Part of a small language model's weights: rotary positions, a variant of Adam for these matrices.
MLP neurons of a small language model. Each row is named by its layer, matrix (gate and up: input weights) and neuron, and shows model dimensions 0-127. Each number is 128 + 24 x the weight over its row's rms, rounded and kept within 0 to 255. Numbers have three digits each. A neuron's up and down rows have the sign that makes its largest values positive.
A block is one neuron, or neurons of one layer that tend to fire together. After each block is what it responds to, as a language model described it from the Wikipedia text at the highest values.

L12.gate242:128155113161150174092147156162106119144184108173103120101121119123144117135137094105144148102134109157143160129133077090137102116095108130151127042120154150098108135111134145096133110138133099091126141182119150151119126106117088094156153194144147105115104109139136144095130142148123113137142148136158112159145132145146103157117119076105161133098100134115129126100154095144129160137101
L12.up242:148127145109105171162139178092117080130123117128126140140080126098134141124161128135105131159120113161106134132113137102160160157128120088146055121131126157119144124168120112158128109122094152116116164151130122136122144137125120131172138162134120138175185127084128141131114137111177176082131124122144130134197132148157126151128131133110155133134148126111102101153125118127126135137146
L12.gate359:101140147132118118156119106136109100129135109111127183087101128140104122117111169111098156092142113136152116167140146177094117116137114153100148125101120133081109142116121116126171163117128143098138153170134136165115105088103117130122126131074134124142127128137141126081136099112124149142128141128154143110138119117109146141146131139172143098097147127136121125092093179197122139130078
L12.up359:097110161140100137134116166155138135169137122146117105131142134126104115137113122076169155153113126156107173137118101116129132129108138120138139165103140123110131137129134100094141129147197097130116129131107124120142136176109123129147137142187126137087153204154121156124123134140134124137127142139119111124135089114142124128096077134137107150145132149137133115142088093132146097096140
L12.gate458:155110166162150134120117131119157181122137131174125111116113073168096145097138088152109124138162153092143101141130169135084112108088099156163127131124143102103118182154109125097145118127135137080128174124157141134123117118103140155105144170149099141111097111122159150138117158135154127113174124151133109161111129118148125146124147165120171125072127153105139142101100142164140073106103
L12.up458:093133111144099136136151140110133114169113126090157129163149123140107131065110166110139111121120106181122130127114091130109105137139113133120152109127179126153177122124129134153126124153157124172127108072171109102087162167142125097141115083076142146154136107126165102129119100140145163141153118080102085120159116085173113127126115135102096118152112136149122113123133173145143137062110
L12.gate558:100080131157133115113123132084050109141130104152154113110157094135144135097113166161105127112137135150121160128088124128123142151142102114088167100124124144164094135145135163109110114132150150116078123111130126138042124095143109105140109125150116152149160166105186135116127136083149125122165123096137090120146104118179132113111109121131099126110102186132127126125129109129126163130110
L12.up558:118128117155147129131072077143132164118102111120096138150135151148149114130132123142119146151133154176183124111158088145170117158104124132120098120086114090135125121149135110131161088145109135143120129147178099132141097091159119135149130119072117117147119122113147128111127098143116095153156129132081136095135130097093133143171137172119140141162125144102094172124142163123127130109141
L12.gate590:143123117119108114098136062080117122100147103141110166137153078107150098131163115134150123162124144140173088094098098119142150136105117109111116157141114174121125114096127162112111157115124133107120133119142164172127124137118134090125106103128095100107151115179148133135102110094129143110127079096069121114145149125124114125141130148113144111117128116147123139146098118093133094092137
L12.up590:146129126118119116125137130108120122108122122116124104128141123140114166151092124119137189144111119130137128161128087165157126141109106122072113095140143131124105148111105073079111109147112114106152136112115099118123189174117127111131088111134131152092128134125145159120140099117128118147128067103153091144149164167147150149107123132153094156152170156142136089126165124138125107174124
L12.gate637:127120169138128105099128138107115119102130106114123098110123094118115091131118125143103159132126083136151123142125111123142117117127157090158123124124134134139104182143149178091100107109097148071146115153136105104129150154186117117156187152123114120083147156138121114139139143124136139133122123117109131158116144062122132147110141124141101117092103125159151168131165081135108100137082
L12.up637:093099161151102129115107158097156139145100120125120148101132102161138136107147141146132116103137140138105154136094127145167132147123119148170150103163150130092122117132163128130123138091184161137122121135158113188119143140170129121140145127146121114099149166111121118136133114113137193110166146145153120131170118133110127129133135130141109128109104106139094084094094088154118105067129
L12.gate691:142169162119157125129139141132096078153154122114123156127114107131122109095149079107121142158178122126081127137142127103118109120105126135149152106116147136068135142118097158160144131121143126097148102147106113143138130126133102124102142183126119134146119160158166158127093140109063084144117121120130144152127168120143141101098176132143117138091125159102134093119049120110136056130079
L12.up691:073128148131152129137122114126155137133111157174166113166142126178130119106137119085128157141098123146125160144148116116102124115133103138130149149137167177104142124125129141130154136165106173153179137115158124105111128168160071117143101105128133149100147135122133163126142113100137124120114133103082138118121081122130122139126118083173100148135115082146085141100118051136121136110140
L12.gate787:119093116096151102038148086111077108187119110148089163139146128102124134118135135137104110129122139106083166128118130148162098098139126083148165124153120179088137102146141153126166131111148115123099143110133136133105134116121124117110125128072110144120150115115101127149140102095138142146147160103100107131168150091115105137122168106084149114117106152134159160126099142116155116152079
L12.up787:158118142177141141126096128108131178174096101128148060117101188116134112101165126142082122130146161145139135115098123069168135115142119167125148115064102152116101120128132141146121152109107133127112149198100111114120123115158134150127115096137154111083152159138123149112092107143124130166100129122133113183119103110125127177145140149114127119159114129137148133117145136096144160125128
Tokens inside or just before a name repeated from earlier context, e.g. the line start before scorers in match listings, Fenerba'h'çe, Old 'Green'wood.

L5.gate225:094138149167139139086134152130109132119130106128116179107104141094173138167152133136155159112128151155121118123150148112168117099143124123072151156150152120141153142130082107127121183170093112094140101100115149104122092147125124134138111117158157142138136119157137162136058114145108129139124143138170172144179116106136149116095136114140151148128097159132121126143124148134115166129112
L5.up225:120070147124065117133140130091097124154115110092141161108084147109094109127095134136119157146112147123095117150133126136094122163137107126090113109132145140135093187127104132159167105109142109121088121152123110140165093095107085120109109140103103097133134120156122136152142118127121177122119133093112176122104142133137134150151167103161129107178085172132116143171105167115114154119102
L5.gate347:138112105156118117153087112140117134154121110133155124126080096104150124101138112125095167108108129122132078104101175120105147156113125131096134150144135108132109136126124135126119181138158134131134151117140101144127132136159106102128129159092125118160136109109133131109141085151096149081134130126130115109139088097125127128110121121113125152174111105102126142113129072112091154104104
L5.up347:111142129180149143115103122076126095139120158144135185125095137112127148138147131130128133135101157163114121152121114168142127158096108140126118133177145090110109150138125143147139134118115097130125123149154147166129143113071104136109145107136115113146161155119145134132080110179081155112105146127136163164148126142120095106089187134170126144143128099124141145120103145126066152090115
L5.gate750:051135142115154112145141097163150087106149118148128128118062138152115152124147151186129132068140110140141110089179121123110135140128089138129110134141144184112127112119115091169104101161125126077114116093103140163114107106097102145119145161131121151152144185103124132135094121132135147147141119145108132126129097149114148107104128143152108101129091155144155104135158104144200113115063
L5.up750:110103116139119139107075129122132154138137099117171166114109114097111155168152115126098145132149112110129181137079146145176111121119067124129121151164111088109136128131117106159061135144143143121079128095125146147139090127122114107126153133114127167156175116184120161149118132162135125131165137095117139109150112098101142120082113143165133124105111139140136070120157130145105127159119
L5.gate1017:100132143145144119143124106135112141153151108119135077124124133131123119112114152139130157103150156108127143082107057089134153126156122128118158155175153121118145113114159103125090124124118113115132133143125158152148109133137137133118133167150103128137157168111107165119143141135110152110141148115194163127108122136156142128101147134124166145124131130127141120104057090145134147111114
L5.up1017:099156087105104096128105131116106132133121111105150113111147188115109130126164129130118148165108141111186125125097134100118100172134139183143088146100180124116167096105106086157143136114175108101102139147145151116132107106150070139101138083119126126113117138130135144178160151142133143105118118136115144136132157111161077121095156122125117115166158157155131098096112124133093077087127
Word-initial pieces that look like articles or short words but begin a longer word, such as a|go, an|alysis, a|verage, the|n, plus other mid-word fragments like ba|tt|alion and K|r|ishna.

L12.gate94:144153145123194122119122172125123073153106085083148082099132182121110214143134143125180134139089093128103089115106126129153092092121103095164106130133158155088123132109113111113124120121103122117157128099136141113088135101125142123161152152112116115139114152129113122127138133171130153142075132108138105129114113121093143107066138150150114101113123149119142129094139112149176103117114
L12.up94:122164097144180112115111147135123125136165139141155150159097136161125131127098145103094093144117131133093144144107135162182112174128077123088120130112118134114137092141156160160176143157105116118155097101130139050144101125148146123104187112146183144152079133126149164131132117110168103189127096055129089147134122129146092097125112123149114092135101103131132135161110149111084132116134
L12.gate131:154143158162125144128149099121100127142120148178106138119135157122114141127102125107127135123120130136134156145123132108119147105107098138127120121139137112120127162145119183146166128129132175130135113134145110078084123121116095073129134184103155120134144095113115152139121107161117103117141127133136147100123094122121087139147129158106141070132094150135156135150117087120138124133129
L12.up131:140110136174176123070138134123125145123105108135130132091160086134146124130111105140137180115155121143117124129119114132145134131088123113100091089127109117162166152136119121116152135104136160092188112135138113101160132114139123106119137132128117107120173153086108108132161099143127152104102082167120097143107112097124132113127144119126136129072134119111144138110101130084117163141123
L12.gate245:096130129146125120144138113180128130089135132107107135135131120099111145115103097144090129109117134131157140159107131150143139111094135101125085136121100139110104110152125125178105163130151147089131158142109141126106124127172064098116091164110100140135110111118168117152135109082139121135171122124154143112072143124106125106101108170130140107130134171051171169099141139147136125124117
L12.up245:137137130105107155120116161151172093154124140160084130127112122116126084103141132143138085120110146094140159095081136088173141115165125127119140144158138127081138129119083102127143133142145121100087098117092135087117161138176135100113114151165167139106148196111170171126161167116110165145139114126127145149122136106143103125124108108075099133142119101134154125141127132107159096141144
L12.gate631:090100107121161114062158106122143097128138150154156156134088154089076148165146120144111093121149098092128178142103119154135107122112149127128140089118116145103129088157129072134080180131094103099124143101083132117141123147156140136137135117119133115143131175121125151132123115167148120140107138155127153107169137112134103120148140112146123129106155177137159125085110142111087095131106
L12.up631:122147078083138154138145170129145121156099130130144096166122194167131151092106149136116137114133157128090196123141137119133087125127147149102125179105128136134161109164114092159120116146121109116115151149088143112097139172107136196122132049093123115115123116138153128143111186107139130100110138117140101095117120088127167152144140137124128151137114151150159140147152151102150089142146
L12.gate690:122129100129103065120136146118150094178104131129144088113125127099095113124102139132094087116126139113114132125057092079163107160159158151110090112119120109151096130132119133136124148147130145092142130118141179138116094163133086121203155111143123169139112162112113173102075101107126105147120077100151093137156125128152127139115137135106113118119134168099164130122093111095100119126099
L12.up690:154143144078097082159106130107120114155109126118138157077116163148119102106153184156101083092109109140116119096106083148131089152082149146096147100113166116184121124125090121138114072101122131095118086151133158178100104140146155134134138145094100129125112096120129134134125129088146122100113117134133152144154125150055124150112154175114150089154139173080115163112104131126103094131135
L12.gate948:163163124109128117151169168148099101148150112099124159112110143117114144138172118109103145085140105103163117102092108122133164114109132152099139091083122169125125134154136133158141136118079135103102149154132094108142124135129121123120119149101149149164087160112138128118151081120107136142102122083125144172111105081143106132108147101152102104109135106127128180103079138131118101106109
L12.up948:098085088109191137128150167132131124118122136106089152087134112093126106150133119162144163083108117084115140108111133121131113145111164101152084107167098124115146130123095121098108123144151165123097115100149066124086108162101111110167113131160109114117171147130106116117122119159122148175073116132120140111148142136135109126091145144115111138159101148152109165150126125107087144157124
L12.gate991:123132069128129142117121178125092092097145098113110143134139150098119155121112152113124130109104112122080112093126102119133151136116160123127130091117130126112142114139126123097146109055112147106134158119147166153098103103161138111131165125138109107145138155126106166139127160154139118114162103163151147085117162141150127155115116101153117099130124131149119142130082140138141131088123
L12.up991:144134142142145137151123170121142154129110175090120150129119129142116091103107181141089111151127152110140114112095155162125161150150133118133130149108123135118128109101142152122148094127110123114134114141164088125141140162176119091105133133113138144089125144150137113107139128163138121126177110068129116159124147107177138154124130153157134102103115113094127146123125091090143142114161
L12.gate1010:145169107165123089126109083121151074142116061123119148121147099134112145116120109106107139123179124135171157132145114112134122084111144104080124136152131154082143094128144152107150154130114111159151155125130149090088100138131118088103184116094111118137105123111142098096129149105134160131160118137118107134150152094117138146065139133153134137124116135121151138107106120143108105135122
L12.up1010:116119118160118145086128104126173114164133128144113174141121128143121107146144118101116116118107107131149139132119107126141142136121109136145094150151141168133169096125129118101138133132123104127151106128075142087119141106140190110124170121105132105143115129140080157152129149067115132118125168111112173155157156116113155158103151187155109098151125134106165120107122139125111099152162
The token an, either the article an before vowel-initial words or the first piece of words like animator, anyway, Annenberg, analysis.

L5.gate428:132130159126132144154114140106105089144150079127100105092142118115112102138108118084096090117143136135110121111090168114138109118123091113127113135126119092090134159106137124104081135128126127114136079087129163138127129177124129126136142126131096155131092092173089144092123143116094121072152114090143144138121115125158157185118131130127117108159111120124163118127141104150088112121130
L5.up428:105158137125141143155121133079127140172123085154100107122124140122123110146125101118147140152111174131156105132090147140143099110126144156093135092148103096088182098102136141127111086108159125134098092154121167147105135153136160154110104127124111121161128110197127155113124168098128155062131100123108129100115122109097114151122164146127137150160119130154136090105129152166130140086119
L5.gate585:121108111089114138091153154133154175128149107135160164088108145134131120141120132085111066131128157138117134152105149123132074083118149139113145146142145151147142146131061111119114172146094137095191090153117128123080107140102143127125132129126129121072108093146080150153136138125098162081136131125163176108129125170128161142116112118148127158121119171137124119166131142140152131141132
L5.up585:164161141094098113148087145112128166115108129105127080117143138111128150140091153090128107151152140122131061170116122114120136136122121132146152095125143128107103108099136106120091124136119145134142141129107136148120178083152127142158159120109113109128094100132098115118118116113123082123141141127147144106089108123095094145123112115123119107155142072101084114119167143131159076119138
L5.gate679:119134131124101169137125151108135152129128140136172091084142135138128139134115087149112128132101117138095135123127142124132095087124113106117138114138130129141128142101110124078147138079161127126115113144095118099108142137118105102114161163135125113097143080139117113116147124127115114103099148104145157058140110114159127121167148110110109071100138149119180173128130124169155164134104
L5.up679:077169122150140113197106105113121108128138144143133091142132104142144100099122148120106135141137145135133127139106105119109101133102126151084142141107136117099118115084123118164120106153068113091123116093087115117096196131151134176121091156110133123137122161107160136138089130053128103120129110122106107146106143143166158131147157138139139111127111092093122100135139129116136134052150
L5.gate902:124124127099102097119129119093144169150082138082109178129107088133143134106112134147083135094147135107134132124134103117125109150153145149116093139117161139151153123139137111148120105138158103152159131100160156151118113113108142135143147144086133095113145182117120124117133128132126179135136148089137171173106136141117143140067096096147146133098151143107134138124134169103124100164141
L5.up902:120115084152154166113110124117103102163158102097108149125139146155138116158133118118153089098135119140135099142122134096138161141160098155107135146126097119102115085099120101085127149104163130119129142108112111152154152151134142154139160139090111185092123147151111140103155158137149116168069133171132114147101129157121167132140127153128098134090097121136177145146081094112115138146104
Blank-line breaks ending an infobox, list or table before a heading (==Crime==), and he/she opening a clause in biographies.

L7.gate428:130181143085117140132125110136137137144171112097151160110146129153104112136116097144115102127096141113144119131095085130117093165129156108185114125133181134140159130089071120129127107113107125075162103128138154138142119158146112105128100153152123118122149161123133146134129105111151144099191146133127126115084132122124101137067131161172109139151114088154138117144140122162151129135098
L7.up428:113093130126142146112133177154158121129115130083117136110123107152120093097104147123128172115141117138164120135143079141127145139125134147152118107157127120108121143164140118145101094125139149114147165127149124136113118135100094108151140110124113092089174136149112111157132154178128095128189162127112129153141121103150103079144070120087111100121110160133086091082098135055121141120151
L7.gate650:106175148107121124108140104123133129152126118124129112082119110160122082106129147110109132108141104153181143096108037132101115129137164119127105141085190088137138133107132157100141073104124145096119112121117125139154113131113124096162096172106129111120143163135124157122156151129153133142112175125113102123125137143130131127075090187136137085106094135116173131104101114116138138180135
L7.up650:169168107173109131137090178139127087108095124098152100128154151107126167139126103157134182171117145120142134145118096098146142114124128157137109080150132153108150131175104079113129101118146152114125151154140139072118152162145128136162143108144163096139157088106143083142114110153106140085160095128149105110116079142175107139158109100124138139175184075120127089114103095093144093099111
Separate space tokens not merged with the next word, mostly in wiki tables, lists, match results, coordinates, and after pipes, newlines, or quotes.

L7.gate704:119121166140164124118134074170157102169153103106107162105102089161163117092107137164138111110163123134140110103101130128139124171168119133163153123140128114130131126110102137119153115100128144137142146148143125124120092113155099110152155155058092151145127118154141130159110097124151208148146130141098143136086107115162142094125118178099130099110119162099124143123141106164121144118146
L7.up704:093106140154119142137136154136142145133126120150133126113139157089165147154125124110122122156124151147130132089176113125101119136091167152097075155117135113148146168146139128160125098122174132137108164088134135158098152117142087138128083118131128095142126128129108122138102136126124087124110075122138129137138135138133130158133124129137125112123177143096071113101140132081139111134114
L7.gate862:111169138117129140135143117141083134156162127149095096124186103138091163109118129121139095148143154124182127125088137127123136126142095125127148113137171073132168133085144155120135114116115118120152144127112145166167124147156069163098131170090124100099139178150121147143080120109127136152124095122110124152089128093141111115090149136151088153116115156115127138111128117164166102105087
L7.up862:129119101133110120139088163132125075089154085127111120104114117114109129127121120085123122081137151134128123072154139100131153157109134139071103107122112129098117153125142092125084159120168113135157145108153152144133145109133141122133180136129118126141182107115119182149139137127133115108121102123120138132160172100114174172167100129149166130136148152112139128126112133105087117134106
The first line break after a finished paragraph or list line, usually after a final period, followed by a blank line, heading, list dash or table row.

L12.gate42:161117130143106125132128101142130139128120114160148143164116123129115151177127109147103186115162123111113136137125150123116097109122114132106110157147162142097081125115094109163084153100126185117161114138084141097128102166132070127137150123143133142066133116113135168139128152113114130115115119089120096122162145158165106143163121149124148123119134182133118106120156113176144078111103
L12.up42:130152135125137092138148156123108130112151120096127126121116110106098091116132109123126163120130126081097089070127132145112096110108173096091137156118131108088136127117141119129137119162148132122119136130143105138120128121096096120140142156125134146156148128128096158139127131112117159160167155128153141076137097147098147104088121126138159136148113136126157132151137138118155082119137
L12.gate52:131124113121130147181120122125124126170121096153114098091154151095148149113125157132132124076128137154154153114139111143145073125119105161100126109117125117104148148102145132149157136124129088125134125104160118148177124133162088110116147162137148110138116138146177152164095068090109149137095125140156062205141116126128104141136130144156125127127075162072115131110114144124129158142075
L12.up52:165178115091152163138132158149133136084142179169131140144139164145183164132118127123080149167120136157128119115137117110148140149135106148151151070128147103162139121119117147140167110090101121092134085170102155140133122176097117119128146164159163129119133124103120141124100109142142117066138125116137138140109149147100165147152118094136125152148112147120176160135134128104122148109119
L12.gate188:136147091137164139170091146110097082117126102092134113120067126107124111129180156145131142087185153135112134087126133089175112121134112140123129114132142105120142194139180095125170106144088141119117148138082149124146130122124092175146153150138108164136095166114124147165132122143117108165159149125191144115136143166158109120109115143160080119184110128097096129132116177130123137111153
L12.up188:128179125122139125114125127119099096150144150157158155066133122106126107142159147174133108124131117164164147122143141141141137118120113066111104125122117125141140123096124128140129090125131130095099146106100153140153132133132122107132147112088112141130084121109104114101146134124155137103136128052094142124134126143159097115110151135108084142123105164122111112112190135132130065183124
L12.gate386:091171095086138149116157141121144149163154097127125113154171117131165190077149126113125108166131120136167183096136128142143135117129169128136132105110126131127080135159146122100178157139140147165148154110145102149116126111114101128128141106116135134152125147152159092119081108094119143099148076125151158139117123100112156111150101093139113120133146078113111162122094117122119171102124
L12.up386:132122150104151158119133162106143124119178129110121102116100123138119111129149153137123129157122107131129145125144119129119150101106108135115171144154124107135116128117135146149179119155166116114146113143143160129117141116136104117155158150188111124127146148089137166105125144143148152145124150061096143124120147130123165132147111102169147107119086135122104125132092121147181158115124
L12.gate435:154140129136131098100136082120141153149143115131122131147123125100118137104150114109122140161125148104142133105161183117122063107142127099123110090131174132105105161091134120089171126110105121165105147131105137137150095148125073147177125102053126146156130117147141130103126094085151137141125112172134137117093122125114178114125147115108147124139139113097110111108146127131145096157134
L12.up435:127164120134132134182159134122122157113103090143136134158156123137115191101133147135142083135130192116183155092131139129167148090128128101135116170114169153102134106109157113138143153139133159118117149133136135156117097147107106115163165147145130131118084124098122082131141110101128113157123161183106095159133084121095152090107144164151113169172134098121137149107118097169131157120161
L12.gate454:116156084096099140077118123160132161205144073087128131135100157137134109130083127097113132178156131133119139127116113117160127126148156164127093109106117116137123126126150135106121122128138121136193168142135146119171128124122147111143108141086124137090178144115116134153097102128109120159107137127104070129128136135154119126170150148105142108117145162123126109132085135160165083142099
L12.up454:088134123118147161092151121125067111114117144099138120177113160091151128092142165103111090189151132122130158100118106182147154085163124151081125140083110200136191137118120127131141150118141107130099102104144144085157134128159146101146141137110144148131131092103063123145140145122138100105123110125113102127134101121132107113137144157137152106127126106164124117142101115127115119176148
L12.gate727:134155134135144105091128111077147123104126124134128158125102131136140170132148119155124132107137146090085129133121122141153140113141125105139079145123134111152146127155140132126150119114136135120148125087118144088124117115148134140139117105104171115166122122124087151143105121146117115140092114118131118109134103130103147109118126153170153082126111158160131138131103169097140151126141
L12.up727:118127145105133118113156109131132134069129135170142115144140120103135121116132125122121122128142103142110131102076148182102088046110110117155116144093158107143122176120138123172168153138123106147118186114127106134158136114095131139148134143113128141152131173110154114134202122130156172119136076128092141099138149046128103125103151140119178103143144094127159146154147121128179181097129
L12.gate956:125135122193107117118132110168135139159145121149129109120118129111088135107141148118130138146177130103130107111135139118131147104141128141097088132157094095161070168168101164153151142129137164121118159117143134097111103126133070112172126170134121112133060130119116158122112135104113077150146120129114123151128108108112130113103127106162148091107110126113147118150112136127080135099119
L12.up956:129077117127090136162126092120117152141127145117116130096113112122120121080137156102121151123130137121130095137144125157131190123113110167127129171106114128136119178141088107124128097111180157116087153161180118143161133105127151157103153113153113117132125126097128134115147213139097129125128144112114124106146104148072113113131106118119136128120142114113103099156101123125106139105162
Line breaks ending "- Field: value" lines in infobox-style lists, e.g. "Type: Railway Platform", "License: Public Domain"; also digits and fragments inside tables.